Weights of a small GPT-style language model, trained from scratch on English Wikipedia.
Size: 2 heads of 96, MLP 768 GELU, vocabulary 32000, 12.8M parameters.
Training: a variant of Adam for these matrices, 868M tokens, 13248 steps.
MLP neurons of a small language model. Each row is named by its layer, matrix (up: input weights; down: output weights) and neuron, and shows model dimensions 64-159. Each number is 200 + 20 x the weight over its row's rms, rounded and kept within 0 to 999.
After each neuron's rows, "fires after" lists the tokens most often just before its 100 highest values on Wikipedia text that the model never trained on. A number after a token or word is its count.

L5.up211,228,226,177,218,169,225,226,203,197,162,176,206,206,204,157,206,195,179,171,176,213,175,230,188,160,221,184,215,188,214,196,226,224,184,181,192,196,208,192,193,227,181,191,176,176,194,225,234,196,223,213,207,186,183,187,236,203,212,199,207,199,186,181,226,226,204,217,194,175,206,208,224,181,195,215,217,204,190,216,191,220,205,214,193,189,198,206,227,198,186,174,233,220,221,215,196
L5.down211,225,211,185,193,199,238,204,180,217,231,159,183,173,231,174,217,174,218,223,169,204,187,230,195,205,220,175,210,180,195,189,242,235,194,208,219,190,227,205,176,200,186,209,163,179,169,180,187,181,195,182,196,226,180,215,213,269,196,170,192,206,185,201,186,200,234,193,204,175,203,207,222,177,216,212,177,189,173,197,176,261,192,176,222,179,208,237,237,242,180,200,205,204,206,193,207
fires after: "-" 31, " third" 11, " Total" 6, "^{[" 4

L8.up287,206,218,179,241,197,205,217,194,195,162,180,206,168,228,198,218,151,222,213,184,201,206,206,167,199,191,175,183,205,214,208,204,194,209,187,224,216,206,203,229,190,197,210,175,182,174,197,172,171,200,222,193,174,201,220,203,205,171,167,205,235,209,188,220,192,239,218,207,186,237,190,204,203,200,168,241,175,189,245,191,192,175,194,192,212,205,211,201,224,200,172,196,225,192,185,191
L8.down287,180,199,201,208,201,136,157,196,239,185,177,194,205,225,217,219,211,196,242,192,239,194,188,193,198,214,220,188,212,222,216,204,178,207,198,220,206,242,195,195,171,212,191,202,186,190,217,170,199,188,182,200,195,153,210,213,203,203,236,225,163,184,193,212,208,206,196,195,202,211,185,223,200,191,204,175,209,185,220,236,195,213,207,173,236,214,210,171,176,189,196,195,231,211,220,205
fires after: "\n" 45, "|" 16, " |" 13, "|---|---|" 4, "|---|" 4

L8.up594,199,173,178,189,229,229,213,215,195,189,208,234,220,195,174,198,223,196,156,164,173,192,199,220,209,211,200,213,193,202,224,232,234,166,236,206,209,220,195,234,218,205,164,240,217,181,206,189,211,200,172,167,186,188,216,209,205,200,193,178,214,203,234,208,216,191,214,177,182,219,213,195,207,214,235,165,184,196,202,196,194,189,195,184,186,211,192,219,180,183,202,212,243,216,175,180
L8.down594,191,199,178,216,209,211,169,195,197,183,230,196,174,197,191,187,179,160,195,221,212,180,207,184,185,205,228,193,225,197,178,225,182,189,208,224,222,181,168,202,191,162,237,196,189,180,197,207,204,182,225,225,201,204,201,166,120,181,183,206,189,203,172,181,183,212,196,227,226,182,220,179,211,188,192,252,201,196,198,228,179,218,225,220,201,191,201,220,214,219,187,209,170,183,194,219
fires after: " on" 19, " in" 15, "In" 11, "On" 6, " to" 5

L8.up434,193,185,219,200,222,189,191,205,214,186,175,197,181,183,214,179,209,213,228,183,178,202,218,188,176,230,215,238,168,188,224,192,208,197,239,223,206,242,188,162,216,190,171,183,174,184,207,167,192,182,218,216,215,197,207,190,214,183,173,202,188,189,245,217,195,190,230,179,218,197,199,229,197,220,236,212,214,177,203,216,178,217,205,195,196,199,192,202,187,207,168,224,235,160,198,162
L8.down434,213,206,217,179,196,237,193,220,211,198,191,201,181,220,187,188,197,205,201,182,202,180,205,229,161,192,189,185,199,195,220,206,168,184,197,228,214,162,217,211,174,219,226,200,148,185,194,201,202,206,215,182,215,187,182,195,218,173,201,219,211,174,195,208,210,193,222,206,195,213,205,223,224,190,180,232,186,215,222,208,206,220,195,175,184,200,184,170,199,220,177,177,179,203,211,222
fires after: "\n" 31, " of" 29, " to" 8, " for" 5

L5.up147,180,209,201,218,204,222,207,201,210,218,197,186,188,202,178,156,230,211,226,167,200,221,210,178,179,174,203,216,218,199,184,184,235,224,236,184,223,208,197,184,226,211,207,210,196,199,220,184,178,210,201,211,233,200,232,204,216,203,222,203,229,219,239,198,197,202,213,208,216,238,205,203,232,198,214,174,173,188,195,191,196,190,196,185,200,167,220,247,207,179,239,181,225,215,187,198
L5.down147,234,204,203,200,176,200,207,207,192,203,180,204,219,197,257,200,177,188,215,182,210,217,200,219,241,195,212,213,202,236,196,170,211,209,178,151,176,219,188,216,189,203,194,198,206,205,221,202,160,221,169,197,172,175,219,170,230,200,207,184,227,194,228,155,218,213,197,206,182,187,232,211,229,203,212,185,187,156,210,181,226,161,198,183,194,193,225,216,197,190,239,208,187,204,218,197
fires after: " In" 31, "In" 27, " in" 15, " the" 13

L12.up436,203,209,217,182,197,228,189,211,206,158,191,203,191,190,203,212,219,213,201,183,144,168,230,201,230,196,207,197,199,191,174,221,212,221,169,194,188,161,176,184,195,220,210,202,205,178,198,231,182,197,212,183,175,192,211,195,205,179,185,164,211,200,175,170,201,203,180,192,188,211,234,207,171,249,191,209,203,205,199,191,194,197,214,163,213,188,215,226,200,188,204,227,208,218,168,194
L12.down436,192,150,199,170,204,166,191,186,192,249,211,218,162,229,210,187,166,199,225,229,200,184,173,160,246,192,217,162,179,199,207,212,217,188,215,186,189,240,196,205,209,209,214,194,203,177,168,190,182,194,179,173,210,187,193,212,231,197,204,202,223,182,179,170,188,201,194,213,159,194,222,166,226,209,203,191,210,166,211,191,175,190,218,224,237,196,208,211,207,214,204,205,216,209,187,194
fires after: "," 26, " launched" 10, " decommissioned" 6, "tus" 5, "ve" 4

L9.up464,204,201,203,173,194,222,210,206,224,239,190,180,187,200,226,192,236,171,199,200,237,199,221,191,191,218,200,182,170,210,185,155,218,241,226,200,169,235,178,204,205,189,208,217,229,186,188,151,196,181,198,251,188,231,217,202,211,179,203,203,229,215,257,197,180,176,181,189,186,228,224,204,211,196,220,224,186,203,218,180,212,190,198,189,224,194,219,224,226,175,213,178,190,226,186,202
L9.down464,198,222,194,208,199,201,213,210,185,211,210,186,179,211,212,212,181,212,235,186,171,225,188,187,225,168,206,192,175,172,205,240,171,192,207,236,206,193,201,197,173,184,182,217,177,231,177,223,176,215,208,213,187,165,211,181,256,233,184,249,187,184,188,230,191,196,194,183,185,221,211,174,194,214,159,205,182,178,176,242,194,216,174,225,193,215,194,221,197,205,179,206,192,169,194,226
fires after: " the" 35, " at" 14, " one" 12, " a" 8, " in" 4

L5.up190,210,220,175,206,188,219,179,204,217,210,186,199,207,214,174,198,183,206,190,209,200,213,205,189,191,217,192,192,201,215,194,216,235,170,187,207,174,195,146,223,182,179,242,197,198,203,240,186,216,201,198,191,222,203,168,228,204,192,202,212,213,177,199,211,196,233,213,189,197,223,203,204,217,189,181,190,198,170,213,171,205,209,209,208,161,194,169,234,209,190,155,207,185,226,215,222
L5.down190,230,186,182,159,204,244,186,229,223,188,225,181,189,212,170,223,240,218,204,231,200,214,214,193,197,206,213,205,228,187,195,201,186,201,180,219,175,194,234,187,189,216,186,203,220,177,171,187,138,224,205,197,216,221,241,202,215,206,193,174,203,210,170,164,179,229,214,208,232,194,154,212,236,213,182,208,193,206,190,196,201,195,206,217,182,214,194,206,210,201,205,187,213,190,193,219
fires after: "|" 25, "-" 22, " UK" 4, "^{[" 4

L10.up475,204,180,207,216,188,216,184,205,200,175,200,197,169,196,225,209,203,186,177,186,215,207,185,169,203,228,199,174,220,210,201,198,190,179,223,210,234,208,262,201,236,178,206,224,164,228,232,202,211,187,210,219,178,195,174,215,233,201,202,218,222,211,230,219,198,217,205,167,194,217,230,212,229,204,212,187,198,187,229,188,199,172,175,184,196,175,193,198,179,199,177,180,181,202,204,224
L10.down475,206,206,196,203,190,203,208,194,192,194,219,187,206,177,214,215,201,199,210,177,204,190,185,205,171,212,200,213,231,186,197,189,155,174,192,194,214,188,281,205,214,185,201,211,163,199,217,186,197,178,200,221,182,237,158,220,243,212,213,196,196,176,210,190,225,193,200,187,215,196,196,187,203,188,199,188,216,212,207,215,196,178,218,189,201,196,188,186,165,225,224,208,194,214,199,196
fires after: " |" 43, "---|---|---|---|" 37

L8.up27,214,221,141,225,226,215,208,203,208,184,209,216,181,198,175,189,209,170,181,184,242,191,212,218,197,185,233,174,222,214,200,158,202,183,209,173,185,198,187,207,180,160,206,203,183,206,205,179,203,214,210,179,199,232,196,207,211,162,201,216,193,202,212,223,192,175,212,187,226,241,203,196,220,209,162,204,199,189,240,194,195,183,189,191,199,209,177,233,207,177,182,166,161,208,201,213
L8.down27,186,224,207,193,166,167,209,182,206,197,158,197,196,223,205,213,160,219,178,194,213,190,199,213,221,180,167,167,204,195,214,191,181,217,202,224,179,180,255,195,214,180,194,187,176,204,262,179,181,194,151,180,212,204,202,214,209,224,163,186,212,171,197,229,217,163,201,207,206,216,192,226,207,191,176,193,227,194,179,202,177,234,181,185,218,217,235,198,196,189,219,244,195,240,199,223
fires after: "---|---|---|---|" 40, " |" 20, " World" 6, "|---|---|---|" 5, " " 4, "|---|---|" 4

L5.up530,212,190,218,191,202,196,206,203,203,208,163,239,187,228,208,191,173,229,204,190,185,195,212,183,233,189,178,204,201,206,184,200,235,225,216,225,206,195,185,213,228,184,190,189,188,174,217,176,179,204,211,206,206,231,199,187,212,190,187,224,218,224,236,179,200,187,215,195,192,230,195,203,241,184,217,214,179,174,166,211,229,196,211,194,173,234,209,212,227,187,192,222,234,237,197,203
L5.down530,190,195,200,209,199,178,179,203,169,194,205,211,200,199,195,215,209,229,201,189,219,218,176,163,241,179,193,198,204,183,199,210,184,212,206,184,184,206,163,202,194,182,176,186,239,195,196,208,177,199,211,206,194,211,210,242,216,232,225,208,204,196,183,216,215,147,211,217,229,256,207,203,196,192,226,158,197,214,199,191,206,182,185,152,166,236,218,139,177,209,213,221,184,163,201,230
fires after: "\"" 45, "|" 12, "\n" 12, " Title" 7, "e" 6, "|---|" 5

L10.up421,185,202,193,207,230,219,208,197,178,210,206,234,223,193,234,188,176,219,193,222,203,207,203,182,188,204,221,220,211,225,207,173,208,194,217,207,207,201,193,204,209,192,181,244,206,171,227,196,206,192,223,235,220,210,243,199,215,217,179,205,204,205,219,203,180,225,227,233,169,209,243,203,236,169,205,193,193,161,222,183,212,175,200,214,200,192,225,217,230,191,193,180,211,187,226,204
L10.down421,186,214,211,178,171,199,186,202,181,205,196,223,206,180,262,195,185,216,185,195,227,218,210,179,205,201,218,217,192,187,210,163,158,149,213,190,180,180,180,175,206,198,184,213,200,231,208,177,213,223,180,196,197,153,245,218,252,204,233,237,201,201,206,178,190,169,206,219,188,241,203,213,152,198,213,162,191,171,222,179,233,188,176,212,222,186,193,210,205,201,164,185,200,190,204,225
fires after: " the" 29, "\n" 13, "===" 12, "|" 9, ":" 5, " in" 4

L8.up154,173,199,210,193,199,184,153,195,222,184,182,195,196,169,187,219,216,147,197,173,230,199,202,175,178,179,209,215,198,198,192,229,228,197,238,210,191,214,178,218,209,193,207,202,217,194,219,185,191,174,194,223,185,231,223,210,200,165,219,209,191,213,214,152,188,229,192,204,219,224,224,202,190,214,209,211,178,182,182,199,201,207,233,171,235,220,190,216,220,148,178,214,245,218,210,191
L8.down154,208,210,185,199,223,240,199,205,227,223,197,202,205,193,194,221,199,236,200,196,227,189,145,191,189,184,189,210,215,224,197,222,213,214,204,214,246,222,214,212,165,195,188,181,216,209,192,205,199,200,202,208,222,219,230,236,176,205,181,200,186,181,130,217,157,207,198,193,197,163,227,178,178,195,163,212,177,209,215,191,213,214,188,217,187,231,190,218,198,195,217,182,201,204,153,186
fires after: " the" 31, " in" 23, " –" 11, " on" 4

L12.up177,230,230,194,186,181,198,204,197,207,173,217,192,199,190,237,200,193,170,157,184,191,229,212,214,187,222,217,205,197,204,218,211,192,214,193,217,194,221,171,207,228,197,183,238,183,201,202,202,183,154,195,210,191,216,204,218,231,186,192,185,197,190,204,246,177,224,212,203,185,221,188,167,217,195,198,221,212,151,217,177,185,182,172,171,160,204,208,182,211,194,206,186,177,211,236,213
L12.down177,228,171,188,210,175,223,223,199,194,210,205,204,198,197,209,199,206,215,198,214,223,174,178,181,216,212,193,171,220,204,192,216,164,192,193,225,215,190,189,224,225,233,196,170,191,200,191,199,194,233,220,185,221,176,256,185,184,233,196,222,183,205,193,217,219,158,191,203,200,274,220,176,197,183,191,192,222,201,166,196,208,180,143,193,173,167,177,233,210,196,195,207,197,202,208,180
fires after: "\n" 55, " 3" 9, "|" 8, " 2" 5

L5.up748,210,203,191,181,195,197,197,190,212,172,194,209,213,205,210,183,222,161,176,178,194,185,183,193,191,183,228,218,201,195,209,217,213,213,227,221,236,234,201,199,204,186,176,196,203,198,222,170,193,198,195,197,193,235,216,203,233,221,203,175,197,203,246,213,199,178,185,177,180,188,208,195,237,200,207,172,189,202,205,216,203,185,195,196,206,171,193,209,173,175,197,225,281,183,202,161
L5.down748,223,179,193,211,197,222,191,167,195,214,216,203,198,203,182,200,205,202,224,170,158,242,204,208,237,234,168,218,174,186,177,205,200,197,177,211,209,193,187,201,202,191,166,219,210,203,197,214,216,182,195,202,207,205,192,159,182,202,200,204,213,195,158,201,203,211,229,190,213,192,182,195,174,203,183,227,182,175,204,218,188,195,199,201,166,205,205,213,243,214,196,163,157,182,170,198
fires after: " in" 31, " on" 16, "In" 13, " to" 6, " of" 4, " In" 4